{"n_layer": 9, "d_model": 768, "n_head": 6, "n_kv_head": 6, "head_dim": 128, "d_mlp": 4096, "vocab_size": 8192, "activation": "swiglu", "norm": "rmsnorm", "norm_place": "pre", "norm_eps": 1e-05, "positions": "rope", "rope_base": 10000.0, "rope_fraction": 0.75, "qk_norm": true, "attn_scale": 0.133, "bias": "none", "tie_embeddings": false, "parallel_block": false, "init": "normal", "init_std_qkv": 0.0196, "init_std_o": 0.0, "init_std_up": 0.0196, "init_std_down": 0.0, "optimizer": "muon", "lr": 0.00866, "lr_mult_o": 3.0, "beta1": 0.93, "lr_head": 0.00465, "warmup_steps": 26, "schedule": "wsd", "decay_fraction": 1.0, "decay_shape": "linear", "final_lr_fraction": 0.02, "batch_tokens": 131072, "seq_len": 2048, "doc_mask": true, "train_tokens": 899700000, "steps": 6865, "dataset": "wikipedia_en"}
MLP neurons of a small language model. Each row is named by its layer, matrix (gate and up: input weights) and neuron, and shows model dimensions 256-383. Each number is 500 + 25 x the weight over its row's rms, rounded and kept within 0 to 999. Numbers have three digits each. A neuron's up and down rows have the sign that makes its largest values positive.
After each neuron's rows, "fires on" lists the tokens most often at its 100 highest values on Wikipedia text that the model never trained on.

L4.gate616:480485450506531467501524473487496533499469469514501497479492495476507490524470516487476480579483516490485484506502494451498478538495532512496499471515515519468505492480443514489484468540547511469511476492523516443522507506468482520518516529499442544488507539462495520505492497461472447539502488472505471476547492522523499519525471519526492449493509487520559475513528496501497502453500
L4.up616:494461493513514449457502448485465558530501498491424504513525556518457512481483474534490436512499509495460479461468542486494483545546510477495528491490495479475547547513518542487467519492508482498513498504492520480518527498466519467505488518498508511485524489516482497499449481522466467538472523495539498451503526477547492503534487454481536486477533469503569495521518486526483468499499
fires on: " |", "-", "ing", " Production", ";"

L4.gate801:526493522492522468490518562470523499511447530534471503514499516475512496496503502469504543516496458491557549531504463522477534497510506445512532501516538474470520526499498513475501507512517490473530443510504490495496444486437477503558507550457542492482485505517463476512476508505521533451482519493475502484450480504470528513531485493507478518517515505494544510535500508525486548471548
L4.up801:513508473506530481538464519516500518522484493501476501487462502510525488534479522528482523488474485479480495495493520547524485493459488537479514511523539518480468452514502468465530537524542511453502478517528498489502517466540563502501502468520527524520547492540514510518517518506493480493477501477548516485544480489521520481516491487501476455514490465477486515551505500525513504492463
fires on: " Team", " Year", "n", "t", "gan", "d"

L4.gate1948:522460495474487501475502434480480535473529513500515454536488532481468460530506529520483514529524492483498493482526479516481506511507485509491481495508497508524477481524491508495497485490486513518487491499525514493513492510500546492491498479512515472505449492526484517487498503484519505539495514504528484507505545482486547517500529487470497480526496502507496547501479488502475465482518
L4.up1948:462448501515498474492505478489492494486506511499476498503471512500471505473471496557512469490500498520505498500508516492486532469497489526472528518502503469510512512529460488489487484474546461530514495504513524472504505451521470487486499511524513461476482495514458533487483512472478520473528499528451511473515488479508484542460508513444480514501471519477509536486514468461488474466517
fires on: ".", " of", " de", " the", " New"

L4.gate0:501491514523482532474527483492514510502535475493515480501505484520478495469508502514481466509470529495464488481477507471492495534519487532474531503489537488491516479492506512519498475499557508487461558521531490475506469492507558485500469480507480541534465508498551475500495439506526484473524483506544512511467504499510482535504498462499481511497515518490498523495507492533494500472422
L4.up0:512481482507495468481520530523519498521490465500529467480457490469509510480518522485501456483473518482438500494496508500483506498558492507483526516500496533498494485516498525502495462505508473478492525523531508490480497494508532486506452467511492503511523431465523468470473444488475488497508489512516510475459465478490469531503479479472466498520496517489506507502515484491460510483453
fires on: "'", "-", " A", "o", " \"", "se"

L4.gate1589:510491510552489488495542475541508554503556515492454512487519464519482509478468475509491485505487493526484470539469491471479498461489526544513510479522466533527502496519500513500506535480523494527501515559469475489495503497480500480475503514500481468511556512518483506489488496495515460492544516521524481467507545487495497572527473508471468466452502529520472497493512496507493546499491
L4.up1589:542507548490503528518561446525476536504508491555486503513472482522472539518512524498482506478499502491456504527459498507493560479516476466456516475518492481514532497548481519464517517498524517511494493522480546511479493488490506524526468508524474475476542515462440432436494476511518491479521520526551502532549536549515483521518455562509492503490464532534445495481517491512502499484533
fires on: " By", " until", " to", " anti", "ig", "By"

L4.gate476:459489517492477484475507544538537501476464468499461525517486509490462516519495516521513511483531502486495461513512506506478523527509501473520507487494516550546547503556518537469503483508488484505516499476473512495521479500484488471483535514496522525470510518556515495454472495495473470519534491516513462508484487484533497452477535538474561458510550471498466506483495481537490522525509
L4.up476:471466531500504498421463502485554491524474491504484525517471473492501509475481541540562547512514503501507467484493482467525506520440525482518478483469502469505534508504495490489528478526470491492513527474514510523445458511488482471481480485526487488491495534550504491473494491462475485514502539515513445520470497523478494533471488492490459467539539499490452496493504502528495533478482
fires on: "G", " Gar", "B", " gar", " player", " man"

L4.gate2021:526515525524482484494547473533473483514522488495487472491463540464523504490569509544463507495530481504475483517599509494503504490507502526472526494509480508485507517448538461519474478482494543491493502506498545474525532488509508497511509555521473501508520489483479478458538482492522506514498516487486519486528474506483492509510530507513511457466498513551483516519454474513445494501511
L4.up2021:501507515526561518494503480531533539482516484479491525523540523492536486520489522544496451504477563519541511489477530500496467539551547510469509484498486538503519512508505505504497539493460535514481475509451440470524530520505485525492497543478541521512535487489500535500521464475481509526483481456512497477506492526527510493529496510539514471455503505494519481485505449533484491550499
fires on: " |", "|"

L4.gate2943:523558525538504509488468514548529494532492526524494488465552497504549496479527489507502505492470554483491476513477500486518514513516548462505493498497515495541520498492508508487486503538469535501414503483514493519481483503540505501478516514513492479504503468489528476501501497502462488520475486486484464491475506502498501449481458512469520494511556508501545507512489504498475494468493
L4.up2943:506518480517494481499494492474499487488513420495512444504482498518565522495504523500470478512475495437477507469508532514476479496531520537488536476519506492482489492528467491510479507473511485550518511491521474515508511524511517426489514514510490498530528519516546524514455507428478504506463498532506540521484503511462465500484463535489481491541523481551536515485501518545447520495491
fires on: "e", ".", "V", "'", "B", "o"

L4.gate2953:529480523549497504511465481557530510455517514535510471500452526528495495519505511483488486527508487491503499502491478509471518468481463498495478505487475516506491502531464517506518494531506514487494476521479514476444531482429525470474500484523479517487519507570514532434517467457510460542505517530457466486534539528503510527496536478496487490497503511532512536478498432529443464459488
L4.up2953:565489486498504481547516502499453467495527489510519440458501550509488512515498484516492474500456550523508496469520490544535498486465473514493484514518400490480543508497506466536468515510493503491497467528488504474522517546489511480477500473498478458463506480500473486479494500508464514474506512528483490476465522479488531480465498503516518504516502519527500494510511467508499539548506
fires on: ".", ":", "LC"

L4.gate2522:498475434504475463467527484525505474471476474499517477458498501465449479512493498498503489497493493448515521438461506491480517527512506532547505510464449528512479487505457484462518498538483502549466530536460527498505477493503483530494465478514484492505501471462533550539488481498503520483496496500508511560481531545516530488533538504482462522503486510459460494498515496503543502461484
L4.up2522:436493499495458484478482540495523504505489501495478444462509496505493533490508488461514519466512491467537505516499505520496495509517466522525528500542529535447512494486502460521489506512500473449459514466488513469524475533457452513541496506490499519513487477505488503516545539512490497543494481526489553547525510528489481449514554478532484518516550463479510498534453538495503521513522
fires on: " l", " min", "\n", " ill", "ff", "p"

L4.gate3711:456463502514481511491508549517466509518506488489481467519498557504507503527518436478485477488493538463526485514508486504516534524492476486533516494494495519503515525531551509505521472519536515491507461533501494486488506483504469458472534504470491465469535517534517458507515523465494472476525536503491491551479512492527526541492528523459526512492470540489518500499523510484502466463456
L4.up3711:510490482486534524513453505490501511509487449485522458487491466547486528488511481524497455500469495498543506540500513561493493490541480500477523469484476530482527513550524484534514526515501446538532505575524497472473498477502486539497540549530494486501484528525512505501532487495474493462527570525485465512491496511498475528510469496532462554516519534446523520504525466472515499511491
fires on: "rit", "ng", "ting", "Ac", " con"

L4.gate3582:490503542505509487520518501506523542507480521495477497491519463514469493541496556472492503483537467492516487520550446497474487515518526482517504513536524507489529502525566534458475485497548557500530516490494504532524506516496429468513493492492489511463503487492506486459537504463494490511541466524516501503530481465506536489448497480519508480488500496487509499496504512474486499465462
L4.up3582:471455466525513477509474523527504495531513526500490527520478510511523542485470517512483508506527454567474502515488481542470508465518526511489523509503525440532481508516471481468468480495514520510479515503485547484450485485533507514481445499486500508496512467526504502462476513495513533502529489508501457508491524464518535439468504483502486503515552490486466507514510557453500507519482
fires on: ",", " to", " and", " by"

L4.gate3277:446491506506484506465482507476505531521460454515478457510470533469430488506495475503537490512507498486507500535515483530484507495510507510506481525509492493500470471480495451509504487468469438542476435503482508517463505461471480473498500501508515464534504510526495460508500476566502504477527542442476489481478529492480478537474515525496539512494503537527473482483504542497501517459499
L4.up3277:480506502477500491440537467502491503520471431518521450518462555496458531541492514467521497502509514483515535530516443539524509527477492484477474521492510481522470455489508461523465470481460463505507456474520528515482483472487497498466470494496495427478499472548498489510524464505516534474483552462492493492484497481465518529524466514484531529468477533480447484464491569512504526493473
fires on: "\n"

L4.gate137:507494490483472491463492532481536534486502491484503527518483480526501529470511489492556513495556451480460481455498509510557542515505534501539514474501511490493544513493482461506544478511481462518521478535476469512496533476513504467537508502533495455511542494484525449528490468489487481495471491503496503498514495499465520530551549522429499499517539510502467488499468554512502481483477
L4.up137:551505490477482459485497519523514522527483497498508531543502482516480503483492471486525488494565433493436459493509497532540580497494503502526507454475476475489511474521490490513522508497530465497535496522516485561506519492496517499519517501517462469526534508446527450522520456478519473540405525502506485481515484484437495489556502518472493532527528489517500511514517525482530494492465
fires on: "–", "-"

L4.gate125:468500495507519521500492497530528501489495508505475516523471454427574501459501527510488522535507505491499532483535522516490517467483486479470474477497482501516503499515465452514500503507490454476484495498509515503503461532470511503537536505534483485483474496466528503544555509509512479497543481445489534500485465494487526473505487548546517497493520514535515515507457524496514438489489
L4.up125:469493445456509448455503513458509533523478453486449478520555470466528506466442494525527471564449525486524493498529522509481529508503492475519480499502521503543507478507500540506439542507507491460472486467500509476490482506480495494473534501513461508497480502499518482490510448472507468512497510457473471503527504450507485505462484544507475442513495459484499526516509474531486495524497
fires on: " |", " 3", "hi", " The", " no"

L4.gate1812:448497537499491494490531495489487523492511545485514503459501472492499506527518460512483516502503513495503499502496496538522549515508548553510524512507481513444556515501499482460485500489517519482505492501525506518517542502515534459503504483520500562507492518470483484500527502428502487474462498440513465496448458492514497483522531499500525495501476532453485496471485496535494494457484
L4.up1812:492438507519495446494506503461486486490505504536527531509502482532440516507549509514442494481499543444502546499489501479486498504506515494514491493461514504500498575465509507476455491509498473552487516471500484508501476494510536474499453561501516486489481511528466462538501502499504543497523502478480552495494444492489499490522489548525484484484488516485516473465487518474513505511491
fires on: ")", "d", "ed", " of", "ly"

L4.gate2185:469480535507499526460538461502562487528569511500483552503504514503516523516505523463525527533523513462489476492513509472497568476505510498469464519510480513481477538514477494562526509463512506506484497469501470476537520513491490480521481564514460519506509537484477513538494493520530483498539510492513506485534498480465525494514511499516474481479529499528485516490483456502502572472484
L4.up2185:524510560546454470505545489471479514520499494521518529562488476473488457493514481475539496490435487524472519516483532491500516476453500499507544485505480491513522522541453508448543489486523478529524467515452477502485479513482495498500449484466540536522434508478533445462505468522585513497433535483524523472511531519534460508491481520502536494514552494502507489460499496506515509521517
fires on: "-", "–", "_", "elle"

L4.gate2023:455477504499484495511513503490515496515494494492462504441510470503503496469488534518432515504466531441494489475515521486483436546511526515539490527525478496520498543484514468476561492491506454498452544488487499502483500480510484471539531523533526489511468518499503461494570492558497470483516500515544447489528507513460465506443479482537515471477459514505465492457490467524472502504496
L4.up2023:512470470486530489501499497478502524510515462496513494484512507453468483504511495445479503495537512494530520450497494504455475496526481487518522515459531519486540500483487493508511497524501527475522491489557525445479525515542464524551493492523473476517503478513453520501522505498545523506476499502478543510535454484559486528579499518511486506527509548518536444488495529487537533499520
fires on: ")", " Bob", "d", " such", "p"

L4.gate3835:511498489467520491498469537482496477515455454480489491495486524467500462481498515459514507509505560482475486472496531487481482455488520489499522525478494524535527486507499499491492506486514506553505478490471461524493500461504536469497510499546545480503508499503524510448467475509486547544520473493504540515525521512523484475505495503511479501479544490460518502542489566487503518471521
L4.up3835:489468504504559536440513460531491473479513507446504504525475477487472537539550467499479474470511510476537508508558536471490510499517467507485515484520492495469505514506511469539530475515507496514445448513526471502553502537505495524553502528445506538527476492480491464523455511499501536522504495483480504486476512468521497481453489489522555530457486494496521484509501510520494565508512
fires on: " Charles", " University", " Mary", "ff", "les", "\n"

L4.gate2897:470483518545520458481473502532494500488457459533491515458519493513514519481517500483475498484496519481528484510488527499472547546483512501517557491533498483434512508500507470470468527545486470521525447513527488450525500490506511519479508483493477546474498509538491500504465497453526514451485477514451496496526523495477471491525500490474475530505455489502505562540513500511474536510548
L4.up2897:518505549474526488496494499513474487454477488551553489458455478476494496559493498495518483514495485527512447482543485464502492478497493442480514510484506499473495465493538480468536512479484465509522483506502491464496475482493503549572488516532514488549495489540529513465467555507533485496446522483448543502517476536521519469514507509457485511509506474516533509516438462491523436473458
fires on: "e", "y", "k", "t", "d", "c"

L4.gate1659:502492477492528453461538463533493505458535508513528478481483520538487506475486473537554530491529497525478507488476494493530489506528459475510455496513465505500504512530489453498467506516520498428493467495521513459475444516502434468504499522501473456497471531552506508501537522533476462488505525509511551504501534559471506481513525492460514480489527495508520504495533492481510527510507
L4.up1659:465514479517475481505499498514506483482512498528487523481511504513493505490501487522486528507510478452496528466472469533519504500479522471514481505523488524483533528518502509489483477500548494471504466517510533486513512492496465480553508513493518495508485517546535520496539480518459525481545490482515551496488535511487484443540481463514520492488507483532505496531482539524510510469486
fires on: " as", "re", "us", " a", " time", "le"